config = dict(
    n_layer=12,
    d_model=768,
    n_head=12,
    n_kv_head=12,
    head_dim=64,
    d_mlp=3072,
    vocab_size=32768,
    activation='tanh_gelu',
    norm='layernorm',
    norm_place='pre',
    norm_eps=1e-05,
    positions='learned',
    qk_norm=False,
    attn_scale=0.125,
    bias='all',
    tie_embeddings=True,
    parallel_block=False,
    init='normal',
    init_std_qkv=0.0181,
    init_std_o=0.0037,
    init_std_up=0.0181,
    init_std_down=0.0037,
    optimizer='adamw',
    lr=0.000364,
    beta1=0.9,
    beta2=0.98,
    weight_decay=0.21,
    lr_head=0.00296,
    grad_clip=2.0,
    warmup_steps=266,
    schedule='wsd',
    decay_fraction=0.761,
    decay_shape='linear',
    final_lr_fraction=0.0,
    batch_tokens=[65536, 131072],
    seq_len=1024,
    doc_mask=True,
    train_tokens=1130000000,
    steps=12131,
    dataset='wikipedia_en',
)
MLP neurons of a small language model. Each row is named by its layer, matrix (up: input weights) and neuron, and shows model dimensions 400-527. Each number is 128 + 32 x the weight over its row's rms, rounded and kept within 0 to 255.
Before each neuron's rows, "fires on" lists the tokens most often at its 100 highest values on Wikipedia text that the model never trained on.

fires on: " |", "agar", "as"
L4.up2554 [115 139 147  97 145 119  84 129 162 110 132  89 141 157 115  55  81 133 121  96 112 182 131 103 127 139 139 113 155 127 147 115  85 135 206 158 105 179 180 151 136 137  94 127  72 134 136 160 122 144 108  73  96 129 133 106 145 147  92 190  64 110 106 106 119 160  86 113  91 135 137 130 151  82  94 167 101 143  98  90  82 102 132 132 129  68 153 135  88 152 154 202 159 157 103  55 157 165 116 149 128 112 129 124 132 123 122  89 166 102 126 124 148 115  76  69 131 165 103 148 150 177 119 152 119 114 107 155]

fires on: ".", ")", " They", " they", " who", " she"
L4.up1208 [123 146 138 141 113  99 133 128  83 138 150 129  51 129  86  97  61 108 134  96  97 155 129 129 165  74 165  92  87 117 124 136 134 125 148 152 166 174 137 177 171 115 133  76 147 135 123 155 132 118 141  95 117 111 204 138 174 105 148 107 156  79 156  80  71 234 129 106  99 162 115 134 156 121 156 147 164 112 168 180 132  91  37 147 167 141  72 158 147 163  86 114 104  53 125 175 101  99  97 136 153 123 115 151  97 130 116 104 151 162 148 113 125 153 117 122 124 140  91 140 140 158 142 151  91 136 127  98]

fires on: " de", " De", " o", "De", "de", "ri"
L4.up955 [ 93  93 170 112 123 114 134 113  62 144 100 113 117 108 164 128 122 176 109 156  94 120 127 103 176 137 182 195  86 105 131 112  99  73 158 118  84 212  93 149 155 132 120 106 132 131 124  72 134 125 126 142 117 160  91 143  93 156 170 152  76 110 103 116 151 160 117 114 125 124 189 101 145 123 187 136 130 167  51 129  57 178 146 118 140 117 188 106 168 175 103 201  96 138 124 105  97 183 161  81 159 100 130 153 193 114 149 163 122 120 142 120 167 157 156 147 140  60 131  90 148 112 164 101 131 124  97  87]

fires on: " |", " —", "78", " (FRA)"
L4.up1717 [129  68  87 119 100 147 110 132  84  99 105 149 126 134  85  70  66 158  62 112 124 153 153 111 150 104 112 154 166 126 106  57 115 133  99 117 184 156  88 143 138 115  98 163  98 201 113 178 101 118 204 162 193 133 111  79 149 144 165 135 109 139 125 129 151  90 131  89 111 204 155  68 121 113 147 120 190 148 153 156 122 173 144 141 133  80 161  83 122 154 108 158  69 131 192 114 139  77 128  62 174  76 122 116  87 111  83 136 149 130 151 122 133 158 125 131 134 162 163 116 121 172 116 131 125  95 164  88]

fires on: " |"
L4.up1212 [161  91 182  98 171 198 112 115  78 152 104 147 109 124 116 157  69 122 100 107 131 124  98  96 141  97 110 120  90 176 118  67 142 162 117 125 127 189  91 162 134 128 105  83 180 129 136 158 108 111 139 166 133 109 174 122 181 174 108 132 130 105 111  97 154 181  83  46 114 122 116 113 148 119  83 122 135  99 123 137 124 142  87 101 142 125 141  76 139 205 102  93 120 159 147 179 193  96 110 134 142 191 144  97 110 154  97 115 132 104  94  27 136  97 113 114 120 169 117 112 106 116 114 111 108 137 127 159]

fires on: " |"
L4.up2006 [ 91 192 123 127 160 115  31 139 141 169 111 133 104 144 136  65 151 120 125  82 152  97 125 116 136 114 139 143 115 130 152 124 161 124 158  98 126  99 157 122 147 150 111  81 112  85 107 134 117 199 135 111 146 141 165 116 109 114  30 204 124 121  89 122 148 180 108  57 144 143  94  71 135  88  96 199 136 121 146 146 136  97  87 134  86  72 185 126 170  96  79 158 118 149 134 111 142 169 118 153 166  97 136 186 133 162 113 110 121 142 107 111 172 157  84  73 157 132  78 156 116 135 125 173 136 134  90 224]

fires on: " |", " —", " Qualification", " 0"
L4.up1815 [116 124 156 109 162 138  92 174 102 100 136 204 113 127  76 146  71 173 106 135 145 114 102  75 150 123  99 147 125 169 176  49 156 119 159  94 120 175  95 108 158 183 104 102 155 159 117 193 129 152 134 157 198 124 139 149 185 183 161 138  75 168 128  23 139  88 138  97 114 156 161  61  96 117  85 118 157 148 113 147 114 147 135 104 129 131 154  43 142 151 108 109 129 131 181 165 168 127 138  83 151 170 102 108 114 192 153 136 138 133 128 116 180 147 117  80 135 122 128  93 105 133  99 129  73 157 115 125]

fires on: "c", "oc", "ac", "ec"
L4.up1888 [147 202 150 151 163 183  74 130 128 140  93  96  60 144 136 152 167 123 110 141 127 166 109 101 148 131 181 139  95 195 161 135 127 151 131 116 134 117 157  68 162 152  85 109 203 137 115 103 175 157 122 139 178 111 113 113 120  90 103 208 128 152  95 115 127 132  90 109 175 133 138  95 136 156  98 157 193 184 129 126 133 123 148 146 105 106 133 120 174  88 105 116  96 133 159 165 132 129  79 159  99 117 207 161  86 119 141  34 115  96 123  86 142 113 119 185  87 121 105 155 124 213 113 135 146 146  97 146]

fires on: " |", " and", " Chinese"
L4.up1624 [118 131 138  84 166  87  74 177  79 163  72 128 142 128 173  68 105 113 125  77 130 125 132  99  96 115 147 164 169 122 150  68 132 108 117 117  85 190 166 117 127 152 106 138 103 134 112 143  21 130 139 127 157 172 145 112 102 180 136 147  75 114 113 119 138 110 109 166 117 149 118  69 156 124 133 152 128 143 117 150  76 126  76 168  54 109 183 138 116 104 127 128 105 156 112 107 191 131 113 104 130 137 160  58 119 162 152 113 111 128 190 104 198 150 101 132 193 207 100 119 123 119  80 150 185  79 122 142]

fires on: " as", " |", "\n", " As", "\n "
L4.up322 [ 95 110 139 137 126 114 148 120 107 141 128 124  91 111  93 180 140 114 120 110  93 203 111  96 144 144 102 105 128 142 118  98 132 104 141 167 150  96 115 113 130 160  86  70 111  92 157 175 138 135 133 128 170 170 181 143 129 170 122 120 114 114  49  59 178 157 173 107 132 146 150 119 116 131 102 129 109 127 153 153 144  83  96 203 108  56 174 120  92 113 139 118 154  43 111  75 119 144 119 150 132 160  84 143  61  47 118 116 116 170  92  84 104 128 139 143 111 154 150 123 130 159 127 164  97 125 137 131]

fires on: " |", "\n"
L4.up2685 [ 75 178 157 148 138  96 105 123 139 173  95 102 100 128 133  63 127 166 116 129 148 105 127 121 116 167  98 148 203 132 147  81 116 156 128 142 145 111 184 108 174 140 122  78 171 150  97 201 146 136 132 125 119 120 118 103 109 139 107 116 151 172 138  75 107 142  91  97  73 166 125 138 161 133 131 135 117 102 149 140  86  72  97 192 142 110 144 116 108 113 166 141 178 127 167 139 146 191 127 124 120 106  85 148  59 183 180 126 106 133 140 137 159 159 108  63 161 151  88  52 140 151  92 132 176 135 135 153]

fires on: "\n", " |"
L4.up2110 [167  84 127 114 155 154  62 142  98 125 101 138 121 138  49 131 108 144 105 113 151 104 106 110 177 118 103 129  89 149 138  77 160 166 158  62 149 173 104 136 105 128 107  79 191 163 144 158  94 162 150 177 165 128 121 116 121 104  93 177 133 161 107  39 131 140 137  80 108 146 170 156 142 119 145 141 141  93 109 180  86 145 122 162  99 137 145  73 102 194 148  79  80 156 140 160 178 126 119  82  92  98 127  98  94 180 156 109 168  94 178 105 136  92 122 149 137 194 154 152 121 128  86 140 131 128 149 155]

fires on: " as", " and", " or"
L4.up2638 [173  82 218 140 137 103 138 110 110 151 142 174 155 144 125 147 168 141  69 122 100 200 138 126 145 110 149 114  85 165 143  82 129 105 150 156 168 147 152 155 169 119 106  99 142 148 122  84  68  71 165 130  94 184 137 120 109 173 114 190 114 124  70  83 184 144 146 128 148 151 214 110 137 136  93 125 146 120 167 141 136 120  93 172  74  61 166 124 131  84 126 109 131 105 121 137 141 143  97  76 178 146  84 131  83 112 127 110 149 114 100 121 146 156 123 141 100 166 113 167 112 160 156  83 136 105  80  94]

fires on: " |", "s", "h", " is", "ards", "ch"
L4.up1207 [196 104 155 136 142 141 128 118 173  98 108 162 194 110 110 107 125 180 101  75  95 107 117 107 109 111 121  79  87 144 145 110 139  96  62  94 131 148  65 103 160 147 105 114 142 153 116 146 130 130  81 106  96 107 193 159 118 142 125 198 124 116 105 115  78 130  65  87  86  95  92 118 154 186 116 204 135  86  92  93  96 138 113 151 103 144 166 126 145 125 147 122  87 118 157 139 161 140 164 155 178 120  79 106 150 110 126 140  84 198 141 198 138 155 164  83 116 154 106 113 123 143 109 190 120 106 113 144]

fires on: " was", " is", " born", ":"
L4.up2923 [150  98 120 119 129 134 101 120 103 140 133 141  61 108 141 130  95 117 133  95  77  92 109 128 123  79 150  78 158 100 159 146 137  97 119 101 188 136 141 154 148 109 140  47  65  85 161 103 166 236 189 107 135 181 151  82 135 145  98  66 125 157 129 152  61 153 116 132 125 121 113 179 135 129 138 143 161 126 135 157 147 108  82 110  35 146 150 119 205  98 136 157  67  80 128 175 195 137 172 142 138 132 104  85 148 139 119 112 137  96 102 159  74 126 165 133  88 110 146  98 163 114 104 162  75 145  79 156]

fires on: " |", ";"
L4.up1223 [101 144 139 175 153  77 120 111 127 105 165 121 180 100 112 138 175 150 102  95 174 160 126 106 102 167  91 118 187 108 118  79 162 117  87 137  96 110 145  68 133 119 121 127 115 160 120 145 145 160 180 164 130 113 139 141 130 130  75 169 149 131 141  88 140 183 158 145 121 132 138 177 106 124 169  71 101  40 158 130 156  79 129 224 138  79 147 113 134 149 128 129 160 103 155 156 103 164 111 133 182 105 135 155  20 178 186 116 156 195 132  71  88 161 118 116 149 146 117 133 134 128 118 128 125 115 114 146]

fires on: " |", "H;", " is", ";", " Pts"
L4.up931 [122 117 169 144 119 133 146 126 152 123 137 110 133 112 162 110 151 145 117 119  91 148  87 112 139 148 152 144 175 139  74  93  99 166 119 123  99 151 147  84 138 115 105 125 118 166  90 139 136 118 129 155 106 163 143 145 108 151 111 115 117 155 122  98  99 147  67  52  84  73 120 143 140 156 172 105  75 127  94 134 137  88  88 166  74 145 150  93 138 139 136 144 123 132 158 195 174 159  95 156 139  54 105 117 116 142 181 142 128  99 109  69 125 153 123 109 147 132 154  78 143 115 111 150 111 147 149 147]

fires on: "\n", "\n ", ":"
L4.up1390 [131  81 101 152 176 114  83 174 133 177 147 182 132 113 103 133 129  47 206 154  88 140 130 115 172  71 121 156 126 151 188 101 196 137 122  71 159 101 119 116 150 151 126  94 132 123 154 132 186 209 156 115 133 126 134 111 149 110  77 117 120 136 131 121 154 125 134  74  98 137 144 159 151 127 148  83 153 131 111 105  85 143  93 131 110 141  78  51 107 152 171 122 105 138  92 170 130 215 133 163  68 134 125 116 114 122  86 126 105 132 169 169 101 125  90 142  42 116 161 133 106 128  87 164 151 134  81 134]

fires on: " |"
L4.up392 [149 184 136 122 157 143  76 147 123 161 142 160 151 119 165 106 118 155 128  86 159  95 128 118 102 120 101 151 146 120 130 121  89 148 118 113 159  80 125 125 152 119  94  70 103 146  80 201 127 140 201 189 125 162 128 120 100 117 103 149 120  95 114 120 156 198 120 135 115 164 120  86 145  99 121 157 112 183 167 143 123 115 126 159 118  89 178 123 201  50 122 170 119 169 161  99 165 173  91 128 188  93 109 119  60 124 139 126 129 116 128 107 207 125 110  66 160 112  62 116 127  60  85 167 168 110  50 179]

fires on: " |", "L)", ")", "\n"
L4.up412 [139  72 131 163 195 136  93 147 122 135 136 211 134 154 186 145 121 103 201  78 102 179 110  96 145 158  84 154 120 146 169 121 155 122 128 144  94 182 113  66 140 163 130 121 113 113  96 103 176 148 121 137 147 148 140 134 125 121 121 167 109 133 173 153 183  73 116  87 114 110 140 149 103 152  89 142  99 114 136 119  67 198 122 174 141 145 104  45 112 157 111 132 113  38 107 168 178 230 100 129 177 107 159 106 144  93 180 145 147 170 134 168 143  90 147 142 124 112 109  99 101 133 129 178 124  85 104 134]

fires on: " |", " ", " He"
L4.up2671 [167  75 168 123 179 142 127 137 141 142 122 171 148 134 134 126 113 101 186 126 123 181 105  87 171 105 113 120 109 123 159  97 190 152  85 117 108 117  98 118 133 173 108 154  90 181 160 156 161 131 133  76 127 137 174 112 120 213 112 135 169 200 142  58 115 155 108 104  86 100 113 109 133 137 102 148 105 112 134  93 133 103 120 177 114  90 128  46 141 150 102 125 112 100 117 159 151 133 163 123 152 123  99 101 125  93 108 146  82 167 136 175 128 155 170 165  72 157 134 163 118 127  93 154 125  88  95 162]

fires on: " |"
L4.up1332 [164 104 132 134 178 143  93 157 152 164 115 176 147 122 139 133  92 115 194 109 112 156  91  91 127 122 131 158 136 130 138  71 206 162 114 147 156 127  79 130 149 174 141  69 144 144 172 115 154 134 149  41 106 106 114  83 167 165  71 187 159 111 124 144 133 129  82  55 152 123 120  94 122 187 107 153 132  78 139  89  79 132 143 156  95  87  78  97 168  98 129 154  80 111 152 149 152 133 126 130 163 159 121 133 142  76 160 130 187 121 129 154 156  62 115 143 126 148 114 116 135 150  83 166 167 118 115 182]

fires on: " |", " he", " 5", " 4", " 3"
L4.up1497 [104 134 152 148 188 116 146 177 164  93 178 170 171 121 115 111 125  99 165 118 109 154  91 110 132  83 119 170 124 124 118 140 125 133 163 171 150 117 127 134 152 177 139 156  95 158 194 125 118 105 164 143 171 103 154  85 131 130  83 154 137 136 153 116 164 148  86 124 136 100  95 136 160 154 130 122  65  90 184  57 138 107 101 189 113 119  88  58 143 129 128 124 126  73 140  75 119 110 160 131 224 121  87 130 147 119 146 122 142 165 107 110 115 169  91 144  92 115 132 133 125 147 114 134 102  97 118 107]

fires on: " place", "?", " time", " year", "\"", " way"
L4.up2148 [100 117 107 139 158  93 135 129 175 124 171 146 171 151  91 154  98 125 147 212 168 137 133 163 193 145 148 102  77 119  58 132 148 101 154 141 121 133 118 112 136 117  99 132 142  97 118 180 120 101  85 134 125 146 159 131 174  94 117 123  84 116  90 130  90 189 117  85 137 135 146 111 144 156 195  85 132 123  86 123 163 141 120 144  84  96  59 141 168 136 108 175 138 109 148 102 106  97 128  80 128 113 133 149 112 170 118 159 162 141 179 145  90 113 111 149 175  94 105 151 128 116 153 134 140 130  98 158]

fires on: " the", " a", " same"
L4.up2541 [109 157 123 133 135 134 111 150  78 134 113 124  82 124 154 176 119  81 185 133 117 174 114 119 134 101 151  89 152 139 171 178 119 155  70 152  71 110 184 114 164 146 109 128 168  97 162 134 139 149 102 140 115 125 108  97 109 197 112 171 122  92 156 180 134  97  98 100 142 126 130 182 100 169 125 206 115 121 175 102 111 101 123 168 144 147 143 108  87  72 137 100 106  63  94 113 124  77 166 148  86 108 191 162 140  34  93 142 171 142 131 118 122  92  83 120 103 118 143 129 142 149 121 149 122  82 137 189]

fires on: "\n", " |", "|", " medal", " (born", " 1"
L4.up1610 [ 63 117 133 151 142 139 138 139  90 182 116  91 124 102 160 151 179 122 195 171 128 143 153  99  92 144 100  83 107 121 153 180 145 119  83 158 151  87 127  83 171 127 147 127 168 104 177  77 129  62 219 171 120 122 139 102 134 182 137 160 159 131 162 122 129  62  76 140 140 125  84 152  47 196 149 146 144 109 153 156 108 133 103 144 122 122 130  98 137  92 139 101 133 105 111 206 115 159  96 199 156 170 129 133 134 130 128 105 152 121 119 138 145  64 151 187  94 133 140 135  98 157 121 188 174  96 104 143]

fires on: " was", " the", "==", "\n", "5).", " is"
L4.up1031 [120  69 124 132 174 145 140 133  82 155 105 110  60 129 171 115 135 115 193 115  74 149 129 118 135 152 129  72 118 108 179 128 123 152 132 119 190 111  81 139 139 140 126  24 113 154 197 115  88  87 149 118 152 139 140  62 126 127 128 155  75 132 103 154 100  85  75 134  82 110 146 132 123 110 179 158 117 171 127 106 144 154  72 175  41 100 128  97  91 119 150 168 133 101 124 100 127 125 111 130 152  92 132 123 100 105 129 107 175  99 161 119 108 140 134 158 145 182 141  88 133 120 106 104 125  97  95 146]

fires on: " It", "\"", ")", ".\"", " This", "."
L4.up2248 [101 120 146 110 187 128  78 156  71 124 151  74 119 108  69 101  78  96 119 147  92 213  95  95 166  91 131  99 137 149 215 124 141 159 196 184  99 157 156 175 168 133 127 104 113 156 164 195 152 173 173  87 179 167 141 107 116 133 114 152 110 110 132 109 140 129 101 110 111 138  83  85 137 138 118 157 130 185 109  98 122 101 112 191 109 139 148  89 146 146  95  94 122  86 149 125 104 113 153 177 169 146 129 100 145 157 166 113 167 112 103 134 113 127 125 101 118 135 119 160 108 161  81 176 116  67 149 125]

fires on: " |"
L4.up1895 [129 122 158 116 194 122  58 108  78 147 111 133 164 154  95  96  88 101 130 115 107 117 104  91 178 120 126 129  90 139 168  87 110 158 111 149 136 204 140 123 154 194 151  90 123 136 141 136 106  87 101 160 142 133 136  90 112 120 119 180  99 177 138 133 171 205  96  77 105 169 101 134 139 117 196 119 135 122 144 145  68 145 140 154  95  99 121  70 109 134 138 186 144 102 183 126 190 163 127 104 182 171 150 147  81 109 155 106 179 105 136 100 148 103 107 118 169 163 145 103 120 173  79 187 143 140 110 181]

fires on: " to", " in", " –", " (born", "T"
L4.up1590 [102  71 212 140 155 151 119 104 139  43  96 151 146 146  86 113 143 141 130 135 115 255 149 111 140  75 113 127  87 159 152 129 123 143 156 105 136 175 124 138 128 175 101  96 116 156 108 123 181 131 132 134 162 134 137 113 165 149 126 150 123  92 128 139 111  98  83  93 106 168 162 102 147 168  62 166  91 135  85 142  77 131 147 151 121 151 131  84 120 173  91 129  95  94 191  96 187 145 125 120 152 161 100 125 137  95 103 125 122 121 139 183 136 124 150 121  64 156 159 128 143 124 108 156  99 110 131 156]

fires on: " |", " the"
L4.up2589 [101 119 125 135 204 130  72 148 120 171  59 165 148  86 138 147 147 124 162 108 114 116  86  87 159  92 119 111  68 158 115 123 218 200 121 146 151 151 157  94 140 181 127 114 112 188 171 125  92 141 126  82 130 108 134  96 136 150 114 193 160 164 131 141 164 118 128  78  89 114 112  98 137 166 140 105 122 106 146 107 128 186  72 124  77 112 145  45  54 108  96 166 152  80 187 134 148 122 143 130 155 202 132  90 109  70 149  95 158 136 137 118 115 127 108 145  90 160 127 130  69 154  87 176  96  96  90 170]

fires on: " of", "(", ":", " and", " |", " "
L4.up2679 [107 178 108  92 144  79  96 163 111 178 127  98  55  63 213 142 101 122 168 132 120 158 135 145  99 137 130  45 164 137 141 121 139 129 124 157 155  89 155 120 162 126  76 156 180 116 129 197  85 123 150 112 109 181 121 153 109 154 160 129 124 101 140 101 151 142  99 135 154 149 131 122  62 104  58 103 128 156 255 136 165 116 138 100 109  98 148  90 174  79 118 144 134  94 120  66  93 173  75 129 153 148 128 127 118 128 110 114 161 112  87 124 120 135 125 220 117  76  68 160 133 134 102  77 210  96  92 129]

fires on: ")", " ", "}", "и", " a", ","
L4.up2654 [114 174 123 155 116  78 108 124 105 135  84 177 149  98 101 140 122 133 118  87  97 200 142 112 134 175 106  71 136 121 195  98 146  95 161 123  80 161 145 123 195 114 124 109 118 115 123 177 149 149 125 172 118  87 138 117 131  94 134 110  94  28 123 161 145 136 153 144 159 132 121 140  80 105 127 128 139 191 180 156 156 152 147 167 155 136  76 109 161 109 120 129 111  64 142 121  81 145 185 165 133 136 114 134  99 105 123 134 191 161 143 153 143 131 102 163 121 119 125 174 162 105 105 171 141 110 205 173]

fires on: " in", " to", " "
L4.up510 [101  94 154 120 165 153 111 139 123 103  96 127 102 153 128 180  82 131 167 131  37 163 101 124 134 100  81 126 110 127 110 113 137 128 136 152  56 155 121 122 137 154 127  87 147 126 172 143 121 188 106 134 154 112 179 108 125 161 168 114 117  87 155 111 175 162 130 119 179 144 145 104 130 155 113 145 160 209 125 120 175 118 136 169 137 142 108  99  98 144 113 174  55  78 169 141 138 151  93 101 166 115 154 137 131 109  94 136 177 160 181 162 130  87 108  90  97 112 148 145  79  81 116 159  88 127 109 150]

fires on: ";", "\n", ":", "s:"
L4.up2333 [186 140 123 147 126 102 127 111 165 150 156 118  88 116  93 131 134  90 132  86 105 154 123 138 127 138 104 156  63 131 170 118 154 161 161 167 187 143 124 129 142 113 121 116 114 132 139 130  73 168 166  46 114 128 136 143 144 124  75 153 110 143 141 132 137 157 113 104  86  92 145 165 147 144  73 165  92  88 143  89 148 125  96 218 142 100 166 143 122 157 178  92 111 128 181 145 108 195  79 128 129  83 197 140  93 136 157  71 101 117 123  96 190 102 112 189  77 137  82 211 124 166 123  88 196 120 143  90]

fires on: " |", " No.", "\n", " Date", " Rank", " Pos"
L4.up1014 [ 86 186 124 163  97  57 109 179 154 123 145  94 112 129 184 135 107 137 166 121 108 145 129 129 118 124  99 103 177 146 105 116 168 135  91 108 155  63 140  72 162 103 131  99 162 139 141 147 103 141 157 192 158 226 104 111 137 151  77 182 136 124 128  87 102 120  80 148 104 117 109 162  46  96 136  88 157 157 135 135 160 132  91 124 124  53 133 113 160 112 128 132 116 149 146 156 105 181  64 136  97 127 150 134  78 150  73  97 144  97 148 168  96 164 150  88 132 104  70  97 156 140 117 145 132 109  83 194]

fires on: " |", " including", "\n", " include", ":", " include:"
L4.up2880 [135 129 103  80 110 177 104 144 142 135  64 127 121 137 107 146 139 159 115  70 124 174 117 136 105 162 154 135  93 156 133  70 155 113 135  95 116 109 100  92 144 146 138 122 131 128 137 141 163 140 111 128 174 131 163 144 114 161  98 130 156  87 114  86 150 140 100 119  77 117 160  98 117 139  99 100 137 105 110 111 143 174  93 145 107 129 192 100 165 130 167 110 137 113 224 162 116 147 132  53  80  79 195 169  73 143 158 111 145 107 116  48 139 150 125  98 144 160  96 131 137 147 130  75  98 132 146 117]

fires on: "–", "i-", " inter", " (", " trans", " non-"
L4.up2870 [ 82 145 146 205 141 135 127 138 122 189 137 107 104 148 124 155 151 126 122  67 112 129 101 118 129 130 135 120  98 159 207 166 144 118 132 164 121 119 149 116 168 189 118 119 148 161 112 178 164 128 155 108 169 148 133  91 226 162  95 219  53 135 174 157 110  93 149  60  94 204 119 127 122 119 145 102 145  59 108  96 109  90 139 188 161  90 148  80  87 132 113 146 138 164 127 120  99 203 126  95  98 159 135 109 142 114 100 113 168 145 153  90 129 206  93 173  83 120 104 156 117 132 125 102 163 129 133 121]

fires on: " |"
L4.up2253 [ 93  62 165 105 193 154 113 164 101  93 127  90 145 150  92  70 134 113 104  83 137 101 104  77 128  78 142 129 103  92 168  56 176 151 122 148 159  84 128 147 130 173 109 103  70 170 161 151 128 174 128 141 131 155 206 130 168 140 101 123 119 139 177 111 182 189  89 105 142 135  89  94 178 105 140 193 109 137 141  80 136 119 122 147 111  61 143  99 122 116 109 150 137  86 145 106 206  94 114 141 182 141 157 110 120 120 147  96 138 116 124 136 148 123 135 124 126 109 119 109 113 160 109 137 116  74 134 120]

fires on: " |", "\n"
L4.up1643 [ 88 120 124 114 132 177  83  97 114 129 114 121  49 176  63 137 165 136  63  97 103 130 147 125 146 144  81 129 116 146 128  81 155 119 148 111 124 144 163  96 121 151  84  99 163 129 158 156  48 170 125 136 148 134 117 128  98 130 130 143 117 160 143  85 119 148 129 124 114 148 173 162 140 121 162 119  97 113  83 169  94 150 124 215  83  52 136 129 122 140 115 115 171 148 135 114 144 168 133 103  88 103 141 101  55 182 123 112 125 118 147  97 186 113 125  89 120 118 138  83 131 165 120 126 133 158 129 138]

fires on: "(", " A", "An", "A", " ", " An"
L4.up536 [ 83 124 156 138 117  85 137 150  78 169 117 186 109  79 192 128 115 172 196 164  84 167 139  99  98 141 136 107 124 164 105 135 111 127 148 135 154 100 156  77 130 186 101 142  98 198 132 204 101 181 145  93 151 162 163 124 132 180  93 143  77 139 157 123 157 102 135 150 119 142  87 166 126 166 135 124 136 145 249 173 151 123 122 158 131  89 146 140  84  63 113 152 133  77 208 157 120 114 137 158 105 152 128  76  72 106  77  81 114 100 101  99 161 150 143 129 157 150 148 152 113 103 104 117 132 140 108  99]

fires on: " |"
L4.up1513 [132 132 136 148 147 132 100 144  71 185 168 117 136 124 175 154 156  81 143 157 116  88 145  83 128  98 105  92  53 124  29 114 131 128 105 181 126 100 100  31 133 134  76 164 109 151 113 168 109 114 184 120 140 137 137 106 177 137 150 116 120 167 138 149 159 144 121  95 172  66 110 123 137 105 180 119 152 180 154 181 175 139 100 135 137  83 156 107 138  73 148 146  86 140  88 122 135 108 147  62  89 132 207  84 135  91 165  90 191  94 194 106 139 117 115 138 125 151 113 171 124 106 141 124 178  71  95 155]

fires on: " |", " ", " —;", " 0;", " 1;"
L4.up7 [144 108 143 146 149 137 119 132  82 127 105 160 110 167 124 183 150 125 114 165  83 148 138  71  51  97  96  94 122 149 150 128 142 125 115 142 168 131 131 147 200 141 121 121  60 132 201 164 128 124 140 140 184 136 133  97 102 138 116 143 132 170 117 105 112 140 145  76 174 155 171 100  85 125 115 112 179 178 176 137 167 177 131 122  85  51 157 107 196  95 201 154  93 100 125  85  89 135 135  63 116  73 238 186  84 161 105  71 143 155 134 125 181 148 114 170 144 157 128 149 138  94  94  72 143 104  66 101]

fires on: " |", ";"
L4.up2421 [ 71 159 110  92 140 168  69 129 123 142  50 109 102 133 159  90  91 151 141  95 140 151 140 117  99 146 153 101 113 101 136 120 124  96 131  81 152  86  93 114 147 149 103  90 121 115 134 155 144 172 125 107 171 117 159 126 142 104 105 154 123 115 103 119 158 194  27  67  83 154 115 136 132  71 120 129  96 178 122 162  94 120 112 120  81 105 154 118 165  71  91 158 147 148 170 128 126 195 146 112 128 117 113 128 108 144 126 107 125  87 123 109 130 128  95 114 155 113 158  93 124 169 129 146 149 114  85 255]

fires on: " A", " The", " career", " a", " life"
L4.up2876 [101 119 156 122 142 117 122 138 121 191 118  90 168  92 136 154  68 145 131 107  78  94  92 117 141 131 126  83 163 147 160 113 150 145 106 163 100 131 158  91 121 157  43  86 160 150 144 164 159 164 133 100 101 160 115 158 145 112 105 125 129  86 147 167 152 138  81  89 124 132  96 151 107 136 166 148 109 120 162 133  91 130  54 114 179 165 138  93  98  96 127 181 138 112 131 157 159 135 152 136 136 208  70 108 129 123 133 143 173 117 123 178 114  80  87 149 142 134 117  91 147 156 136 206 148 109 106 161]

fires on: " |", ":", " 4:"
L4.up242 [186 122 108 159 182 131  80 175 152 165 178 189 160 135 120  91 112  77 182  74 121 183  83  86 146 114 126 171  99 146 126  80 129 158 137 138  62 117 137 133 138 158 112 168 150  99 192 137 142 128 114 130 164 144  76  82 122 144 123 212 117 170 178 114  71 113  76  89  78 113  90 129 126 135 151 100 187 117 125 105  68 113 136 114 107  57 107  81 122 183 116 139  86 102 145 111 155 168 100  93 138 161  75 132 129  92  91  88 123 127 146 160 149 152 126 114  91 139 125  88 127 142  56 179 150  38 107 122]

fires on: " |", "\n", ";"
L4.up2120 [109 113 116 111 132  86 122 116 171 115  92 119  72 132 121 103 135 147 140 165 134 138  97 124 160 131 130 105  80 163 175  50  92 141 116  99 131 106  50 126 127 150 126  93 156 174 108  91 142 128 164 114 149 151 164 143 114 174  89 154  89 149  97 117 127 122 110 166 105 162 114 180 139  86 119 143  77  77 114 168  94 129  90 142 134 130 158 130 173 132 120 112 175 152 237 116 137 155 132  89  89 134  77  96 157 155 109  84 149  77 102 112 143 160 186 103 197 142 131 162  95  69  98 115  84 124  65 181]